MLP neurons of a small language model. Each row is named by its layer, matrix (gate and up: input weights) and neuron, and shows model dimensions 192-319. Each number is 500 + 25 x the weight over its row's rms, rounded and kept within 0 to 999. Numbers have three digits each. A neuron's up and down rows have the sign that makes its largest values positive.
A block is one neuron, or neurons of one layer that tend to fire together. After each block is what it responds to, as a language model described it from the Wikipedia text at the highest values.

L13.gate12:573506519492527494485481473516476528552458476480492523539483480509494522541508515488551492495514491520510487515498507527499485517507506467499457476486525474507490446502466477539482458522496506483482521538507507523479515523494513524520487477544494523487484526492479474498534496508524482528490514515530480498527505457451510522478468523493492478469485503537511447495521513501521495515463
L13.up12:508536493474509502450569487486504435503494463464475484488469497497493462500497529465523531519500491494512493467489511499480480523500508498504512467479506495506518514481516520519494445481502484476478501522509496482479534474480483447558533508492534464505534520523496463508469474496446466514491471505497508531449509485475462511476509458492466475512519496523522480467503495462493429544512
L13.gate83:499519491509549488497470494472442482533468492480523490462511484498482523479511495540510516482477508503508491548540490462495470470508481505479510536489513521502456486501482470485484487505470495499532521525524500554474540497467492510477516487491490478525486487464520472483471515509473506540528491537484536488520477507468497522469484496539497522487509507550474503521481517547442514493499
L13.up83:564452464475485460484529512478511471542508524505474540514523478521478495525479500466512520535521493522504533499563479519488496463538478486514468506528498506524490459501518529488502557487503494456485530523497502482516494497517477522499510476516489511484480535478439486489524466462479522484549496493468494495505484442456526511487477463510444534483549515533471473481451548555516496473493
L13.gate280:496486463520478455533507510502503475530527507503502471506500481508544437536500494499470538500490533499496502483514512559511499493495535513511519527504509529490510522450452513495491493511484534519490488502517450508493443476520512519447523486525484454507471537500504482519516447493514465534516497491514474522488499496508491527518535496496501501463472487516520505521441483517560473533538
L13.up280:523508486476509497550577489479504503520522507558489485490534467526511493486485556477483520493511523538560511504538482526500517508465520452510505499524505478513545517528502480507527497541520550486530474516483497509511477498484524485510477498518493473487523551488513497565503486523488469542481471502489490498527509499496471503484467541530484477487492563497471541523456500507480498527490
L13.gate357:451461502498512477508487469523499489527486478561490498497520513490485481596507502506480487509506527526478454587498519531469510464477480510478497523475468490445519461481481510490533488538517523469519537533515522491472514496498516487469498479509508476478507540551507510498476516477555507495498520509521496518544560484523495514514485487513523505471477528497483487506454521475511506482521
L13.up357:526494479471523491462514530542503522521502490520523518478529464497504484498479519463509515530523512523528527512474539496500491473443485474474461507492514477487439494499558511497487506465526471527506492502486557527468478506522478522504521506514507533532525484519506470512473519455534506483460493488463481509510498493504480562511476506510531554466478540531497474478513542517525500492551
L13.gate370:525502516470501483527516494520478481519505526523460520488514502555469506467492497547469471450499494509530542500542459506510485521556490527505447513487483498501473477509490464528517504528496526504456477468541511515492483538496535515510515544486485482489494519511475502479536490486482525542478483499496452510520480499425522532445545519442484475527475501515498477502504493505487497547496
L13.up370:530483536520498493524505493471519479531487538526499523539448508466523511516483499485513475508503500497508527517486473504495504467491510520504407500425451551500503478483520532504530471546469483512448502502467496525503467494484519498517552527523483525534478572506464512450532486493511543484476550479491480529495490518531507480484475460528505457517539545500492494493496500474509499521510
L13.gate456:502491513498523535444469523476511507525492454502456518483543495494538533536467498539512511481484474479511512526525511521514498508497488525535496508497526544491483476473467474497500475493500524491458503525474481560466508546534446534519511499520456488491489481495481499518483462526486493507478485474498488568500496503477524546481501505515515507512522484503497491446527514495537478473469
L13.up456:528467478487491508555501463484488528517510493526537515517508483503555536513456451491503473483519485507505459452518539490443506480478448478480492478481530515476472509465514469501475499527501541508506514485492510500480472523495448499513494518455463507510479466510486470505489463501489479479494445532496466516450539511491514508490489481486470475529528532550516500497501474497520498487494
L13.gate549:517508515485488512486504534489483479466488475533493517510500514500493498523486543523501514490535507516466480523461490485523467508524485467475498465522527507495482451517529483501489486547501516448479542527514523538533476509506488565517486485465482516495520537490470471503489463490466540466459479498482515467492502505476476484524441485464507471528429520521463479491465527504461497490533
L13.up549:495487538483504481500504427524524475522493515501457470551506494508465495474467528506492561510491447505517486454491522507505501501549477510512468508465513518470460465465516499486487524533504493471485492503464474555481527536475491511530491530489454511507480497473521550491525506472449528508475501519496517473506476487491501535544485520439489480492468497508519456468506518489471471551520
L13.gate769:491493523451498461533514500468486491487511543508477483485511445498518512449520456521480512467487476527522505496486503479494476575505494488445504502515530524556493536527530488519503475545487519508477492453501513505462491480495479510557501485518473514505516480497464486493540472549523494485513490493483456475446487456508502533514487524518516469494487444489479510517474488496512500468509
L13.up769:544480487469537503526523499519454530509478516497467502490506517474483501522489480496476530501431507500479542484481518509507490496501483480504489472460508488483504516501517495480506478465518518528459508508463473501487489488493504502534500486511497505504486502447526512523487507477496507509536477498490496469532531542474537553541517506490472519497525516486542550511515500511524492487480
Clause break after noun phrase

L13.gate77:535459468416484509480455516480522460504527511502478486495524521464526483518516462512502492505482480499516518515491521496467483489479517529486525479524522495448514497518472500547489486508469544514533537508486497516464526475491437493500485531502479526488489491508518500503484530496490485493490502470524473484495501496456505497522526485470534552488566479518496486501497513518510517501510
L13.up77:493463552482472536541515476456512469494503555499468536478528499475495525497514511479468502491520447474519515450512494521491484497500514523489473524511496496522513528515519486493461511539471493482424531492490518524512487490510466461516503502524464525522513522518483482492496484478511461485532503506514515494523507516496477519531469504466506542533482516503470522480466544485508483471502
L13.gate90:541482512472497500482486537510478520523442503499545502489518489504507555524459468478473472498476466466527499464496492459506523487554480474467454482497487533500504497503491487481492487477512521538491479482478544539462499531506495503512469519475460513521455491513475501550530512524507506473485501501539481469514471506508483500516506499507504508462527532476460466482479470496504514538491
L13.up90:459478468522529505506473501544538551509486464512482509527474482496466525471501480464510523509528484555466506494523510519482492541520469496515497512469530452503549494460457498508561535496469494512515520452533540499483481467476536492498481481463511501549472479541509509482451464513510497481529502502529444452534500479543505561534515468505520519498532482518522516447486509526524464488512
L13.gate159:478472496476510571496480500494489468511514507500520477481494474463519548513529497525497477491529479463521488497512506484509506481511514509465500503481525514463499526527521542541487510501500466520522475455504467523483502497469515475499497500509482508543490474487476506488516513506518507468483534498522525479501498511524478533512506477506475550474506541479511480490458504475502553560480
L13.up159:524485516502546520524496512510503500496498548514464500502482456496481483536507544505502511503492492521523458500524492503500528529462490507469496491469532499513582505511518477533471526535534521531490497488514513498489510504485510499508469494425499463484472492522479561559511506518512531506494500484548508492529533525500529537509536476509455520474494527513529483494489524496484438537500
L13.gate281:486533517513504503484467519506480536473452534534470478486536494482527529503478519542510487540494517494494523507534513491500480478469521511482521533497474527465483520508522486516528491457484499505480455481501507494491441485488542514515479480498546494521446492491515507506508508516505490536550486508502496508467489466519467509548508464483477509476550539473494528499475497504474481529467
L13.up281:500499490470533462441526415500481524479472519472488472428514518490495486457487550480503506484478524503465520523483440464484484510506466498505494506513507476468522477487503509529497450522494483477554528513482507504492494509491495503480530523498517467488447474514488508510498487540460471469516514496508491461495474467529468508475416494483487511523487483543515542482511507517482509544497
L13.gate365:492455465529483474514493500473477500516491449486530526470553509483479504550493478529480506525511537458474467510503447509485473520489478507482458491493480518488517487459487527539503459528542531518493518503479463479493521508544494482526498546520503529545467488498504484485489470504479489452486510506525525500509454500472536512512493468478487507477520460515470499458455524511527513490489
L13.up365:510498509488524509497550516543526524482451514492504523476540505462489511507500490508475491483495513478498549515539470473489515485526525505483484507523504525492546492530481477519500478558493518508467512523473517531466474524529518520462493501468473505496500508438503518495508492531468554524523470494503508485469519517475503486502493482517536514466514490517499478478526527481482473456515
L13.gate407:464509495497539479507513465484502484474524474493506539515503489522512514520482517497513531517453516490517477507534533485478476467480485520500510536442465489512523514510494526524548491531458527478475533472498496563464538511488512488526493521506420458516506513496503484480546494530510521488501509484507503479501481489519451481479491488512521487509524531462480485460519525448479542519474
L13.up407:475494541426489472526491467528463496507517487496499561543449483508486497528487512512522495530458508518548467460555516503469511497513471513507528541430481470483498545522493508536522507476499514452539529504514492563501523511459532462520568542497461466510514534468515500494499494503515514494519521499511505476497492505510469485527492511496489490503509471502483499518520501482498498505512
L13.gate752:457499495481459458508486512501551479501531496475464497494543492485493535516531485465507487508532477492511495476490462506479497515484442522478477495473564496541559496489500543517463518543500532503462538475507487542489482505528469487498508533510534468520504509511479537450496492510485494483510495475477500502483486481536539515493518504474491529509479504492529524485511489470502448505540
L13.up752:474499497567502495555455468484436475483535492474503498530509514493497488531522497484452482498477508468506525531498484543551509494456515459475498502497497479521535512507455496488516498532485527507467503518490514492479495515503471504517493513531532520530560511492518483503491485506506508542501505477537522487476548516465511525499539515483466506465438471483516466447535536512507452526499
L13.gate793:506469526468478520451487473534534496495501513521521501522499459498474525509459506497488519520454494469504490493490537510477478481501521493520472493524512513497469485507502493491478507516468469539461506508462486491517467465492513448483487505491530459553490505504480503515509497499452518490549467501539494503453455505472487508471487479484523489491520518470519461513495479510522507508498
L13.up793:528515512488530506484503499530486505500432538517542557498467512498498495496501473525509479496490510504571464515530482456489457519540497541527472503513499521513443489521505481489490551489528492477516526546481489473512511479516530483501475468481508494486475483532504502522475495475486481490471483496535461475503496488538452485507475539497521493494531500512472444512475505486520544477464
Clause-final "to" linking

L6.gate23:492466491486463480479508476479515514485486551516532511542466484495483509493507478494496490483523503471495499497479524517517530547523521547498530495519558512521477460508450488470511529496439516528495520494505538523486519527514467505496519477478459538546498465497499474502531485484452494479510476497532493487493487476501476492537494490477531520470557497504481514449496535499508505478461
L6.up23:502559484497488454493531499489470496512481521547520527528467464509484490501533511482516495509526495509516478472511467497493463530533500495491485518486537533471489514499492446520487532506483531550528505463518495500485547536489498523482507529441468507499534492512480474486503491443511475495511530555535498465457490449548516459511489510551446479510477526530476521506503484478502523512518
L6.gate81:498471481525496504493497476477504527514488564508483501463526480522493487515509504528521495486502521487517468512491504514483526542528505528452497469503487505500462495508477525507508526474462504474531490484504542502473501534528517458468446474491477522522521480493451524503501477471493515436491495503451504466482478521440464523465498415504493481497524527508487533459484536485556504548455
L6.up81:512472532502492452514523496489464430487561507511512501523560477485494511509475468516496477457504542536517475471516520484529526535506514464463484496516513525456465479506475472510504534500461486499457535500467499498498523487486544507518506467475500504489525521550525493519511474507521488476530453504478471477499512538468510445499452430470491442528492502517496469480531547507477476480470
L6.gate287:528493489514482501523451505456521507483509480425515506467502449483557508518459491533508515521495531458483515501510446477479464497471515500501521507533510518441456525519459486511491547461481485495493499453534469490482496539484555521437528517474462502466472514523488500506523483493524507501500508499516526473504479498455447503515528527462463504495524507480485503497487509480534535512436
L6.up287:524498501498515531558507478499537532488482481465525496543479463496435524474534522494537512468477502479535453479474536510515545519502483498463486491508509500485476451491519497535475527465485501534526466467526508502465523479526511463526531503521482524515480529502481449491548525482487520508515497501520486495461442514464497530518443524483495521513471530513508505565528525499480502535464
L6.gate568:485478480527484483508493504484477522545515524514473488520483508496545498536522528516497478516513485497510525498511479462480498520545460517511502524489510470481531528505509535501515543556531496510472503461521483518492498487514446514514492547505504520529484497487463500481485436485537529462484523478527517564506503502488486525553506515424487522516509491500479520543529519529509529480487
L6.up568:458484526482538552540475480473520497500483448480543534525479547497492504521487522482504504532491489521494484526499491506461491528521481485467512518484516515505488512518503509494510509482519489468513486502499525478489494467510509568496536487538466508504516519510520525518559505477432490509518466501480491507511519524480533486479518497490491514481485502502498512511521482503503512524477
Infinitive marker "to"

L13.gate111:479477497497469508492482480507493516503493465474536472466471471497476554494518493483506490484511507511497489515490488507510513540473503509480514456455520559492510504481483539508534543523495429497487521517529458479532500470526557470496515479509521523538496517555524503518480528455471499486490477492508487450540530520494490549512524452516511501508478521449501474503491509485523501483533
L13.up111:498504530514510503490506464486518499483468496544560529503481512503487504456495521542465516531468469515482497513547502521524533485491510477493510536555498533534490521489469471477522473461493480505509460502502478518523506466470478513512515511504500441542477525538496496503464525528488485501491516490440490458477527503505481512514502508481470495511465497494502479505514483472509470502522
L13.gate182:481476516499479530484502495448511506493475479540478463471524437527513481506494508479480506481488463551517491455513494527539486486489504492469445537510518528503479495476544549466519520520486470526495515466511523536520479479516554481516488517508516475487511490530495435541472502499512505491457478518469518478510461481512493492503513490496492491484451510518488531485486483506468487501505
L13.up182:493510558520476494475451495491532552472440507542496501481495455517539524539463526523480480528484520506475446527530482483472544481479485507467491529429480493470458491491473454487531468519493504485542534510515478511537530518528529470494475499492547430484526496530472456508537501475496494508475500517476520496503520469532479464502525473485500508497492486522536474493466526487484548504497
L13.gate352:567482493514503494528497500535511453500500490517511501500489505495514545502483515527534501447515510489495557517510463442493469533470509488488501470533503528433497483507484485507534559506503493534488502481502473507515488496519524538504502512473473521502475503504503537473527473521540466508464486516501505506442471507468532538496521550511525515467519512498484446502481523475491515472508
L13.up352:476456539518468511530493504459482498516525477477468520490529542485524540534506528477505460486500532477488449485494478492483506504556528480549500524499483472515506498485483493503503481476495490506502499452514495473535548511485505515538512517509509487510548513495491527530541459510474501521485511486494417495510511490479492492494487502514516551485528544477491514513520555512493490505526
L13.gate611:494469510495516473485575490521511496532478470492482459502486493480547503536459515459446464485498482494482500486520524515504480487504510512485488479487532484496528509494509525482492473511513483549504460504504492469503480517491447502531529525499529482511536471537482495514460502524484474494512498496441474529470482525512510526479448437499494516457505483537476472509537500492507521528496
L13.up611:454514545504517492499491505503535510468565511493452510497506480508449532557460488461479511532493544498505503489565487531514481490494498483486477530472491496483469487522494551474488494469490454529506499494547471534521499520516521462456524528487516490484480500482482477478489482500484474496471457479479519544517510500489475533500513481503519522510531475559488478522494487475497539542504
L13.gate642:493498506503460485491513437481555478496470511525508476515520467508529496485471519482517536504534512519490523521501518473515537501495530520503496512486491533516505490452500533487531481495508415513468490533490451467560454484502512487506483491499508515523506502484454514542494563545521488545523454497514473488523483521515503484518483506500493516463503477493503507513502532535482499534494
L13.up642:518536511457541485510469458471542484498485525494516522498478516502501512475461498539477529477509489532476541516491493501472502499509504513536511508504456497501554466461528520478505471500476483530532512483492512487535536498502523516515459492510486515510531524499494531500523526514478499524524465484510483501491499591515498523549501483521512532464511525535488490507501534564512504472508
L13.gate656:474500498515502489515504484530499542509503501516523497488481509525470514482440511536483514509460525504463489434523544514529495492452544459537484518501496516480478498477519500530520507494486494480481475480504477501440457497455538481524462525520486498507529485511493543538525578476512508519529492480513460463493506502498502505531490464490498546505494512498533498507484518509464534506474
L13.up656:524532445512553488485465524480482470459512501512482530448476449484512514491492440529510500527493487486525484487465479510539523478498518490498539485457517526502472465487496513488549496455497524533463532509505493488524509510446484523537513503483485497502495490486490504505526497527494489524543454491452499477495520508521489487507527493509493480513498488480529485495473502469534482507445
L13.gate670:504484485458481475498536472516489512473511510476501484449488515517571473538486512528443517523530533516488491486529510513471486492543502481474476519501517536524534518500524520454475497483494460513503550511532544475505498500507507510491483450545489484511480530540515476469499485502495458505489479490522506508497478485538485485540472459486494467483483518459545514454480516515466513486536
L13.up670:504462504512469508517528534509555550487499515496491483490506486509463472514477474484514441502477478481501498479494497558497486529488478458495481523497484536512526473520513509490527520506472524519475511497508510488476470538516519441532479499546515525494532483511497503437447481498481557540481470504498505499456497502492513486477514483515500464515522529479495503495533486497502478480475
L13.gate762:522494520467487470508430493490516501521427479483531512473529435511446494527502464484495488503470477502484504529485461522522459477508502487543528517509496543524494492529492531510524485490524490506491480498497563467523476528533455477489503511499470538458517506534498493487493513496477467485518501490493492481530484502480482507462495446519510508474448500505530481535543505512535491493461
L13.up762:466486474503482479459493487502532518527494546494514524519483504485458461498485491496460522478554455504471495516494475443492497508527537462499464521470497489513486494465530508535528518463465499467481520508518504481515520494508516495467526509501478511517530497496518499538483512495468509484541538498452465498579473500472522483505467462475515451504487482500475437453496496534517511529520
Wiki table cell starts

L3.gate527:509480467544511454537546523484533481529516515504473486468500468506473535509505466496539507496535538543513525489514455522471514524500500540493458493455475490545466530493477511520510479467485530497523484491495481507496513542508547494457517529521496527465455497548454510493512464482497522538560495492531448518510455509486501494507472490465478480499510492493487497497500519463509510504508
L3.up527:515534462519544487509503488484466472509518506537459502505495495498488546501507492503515455506513494525492490460494456500480509514465499472492484449494471514503512521502485466489479510486458528466502512509451459484510538467522553527523527510526524511490500476518464530553509523469508494534543501486467461477507475504543475489468429530502489493488517498511495527501485499506537469500490
L3.gate676:515497518521531467495532497469544468505491499458473486514517527468527518531470462505507469475519522505501513499525511516522468503482520498519498531498456473540493488531503500525464515501500534539510538502500519520521495500524466501495503487437516502495486488539430517416498480518447517480503487501491482520517486486505490481500546453496531537455511502496470518513466457481465462502484
L3.up676:520497472482506477424521474510498480519507471485484557489494502474532536503489446504445514485511540526518550491493494546481543510467503521485494497485502473502478494457506498465510423487472512492484516504545485509529478522551493507495515524513547500477488493497549475437508469505453498487529474486517472478508491512486543493468488454493521510495501483494485498468491522508504497545476
Clause-boundary connectives

L3.gate81:471508512543497544534486490501493497469476557479520532501477504488501572509500465543535494455503510529485512521471508544540468511531525515463515516536509491500474487527516508486451516499487479493481536499516479494529526490501484512499513449498465467520539492497485464530535454503487543537588489486463514469509533510511498494510495484513503472488503486456476482511510504506463521529507
L3.up81:497522533532521458460522493476489532519493495542504441499558504472466514498506541496481518524476509500491511531514455557499502496477447519490502462483493483488504493492499488507484497510504477483508491498510531528452498466560497475502515486507491475513517453487512509472495536509532525474469479521489482493475478471503461533499497526518453495506476467480502534492521487494496503519459
L3.gate587:491487494526483463517498505457525521496488493490489514472457512455546499529519539514527507491526456531515507496463514525445492500470523518463506468502502471547517523519472531499495521511515458522502467462487538505496531515503505493472505506514484488506496570517483456479513512474448465538488487502490510497501494532528508476545510510492507486472568484520504497433474478475537480537514
L3.up587:509460476535493509528529552514492465508571482524531517510454532529497511459510565459500517531514554476509502492512494479485497533490501514491513492513523487518504530498515507463468526539500502528475508495479495483497530532524512511527502479506506475532509526507487510531503475538491533452485531464433484491501491524478502514462495483461479471529472524496546507493499540462548467487509
Infinitival "to" after failure

L3.gate119:509537539532499497541472480466452500512480530488532490501493446520483521485491523547496456485497500502470447534465573542543529505514527541488502471476473477478527500477451482515483543535517499453496520455501513437489525513461526531519520494504456514525515486491473511514520475496503483519482502535497478487558483504529471483476480472495498520477538499465509527515465545507493469470479
L3.up119:479456504506523528517492489449516457517485499504518520489501514480466488437487507501497488500490466491463493458513505479477484505488512465502508525484521493534503523520517498521469513494512557516515518499513479467526513488493518491484499464493500477473434492511509474483503490498550487548503461540490520543522483491495473488505509465476456513478530525505510545471528563460505496480467
L3.gate687:497497556549517533516496488540494472501511524479526491502452475507495491481450533525504523525516519453457501492461479518528501456514543491486520502496505497566513487514511538545474519481468512460528518492478497496496518520501502479502503457535500514534529488478492483528490497527538470500507533509467518517472501517521526535481471502451496463493506480448575481466480484528498488488494
L3.up687:505549545473486544524481499503516503524492506460522515540474478508492513485531573490513534539504511513481502503482471517511496532530509507506499487514468509507553486496490508515486576464493522509483457487498473502516508456512542481514529455501412478519497495455450494530492498505470473487486477533506501529491464534524500449499494508505484512515500508491545484551493492518538482510482
Mid-word "h" fragments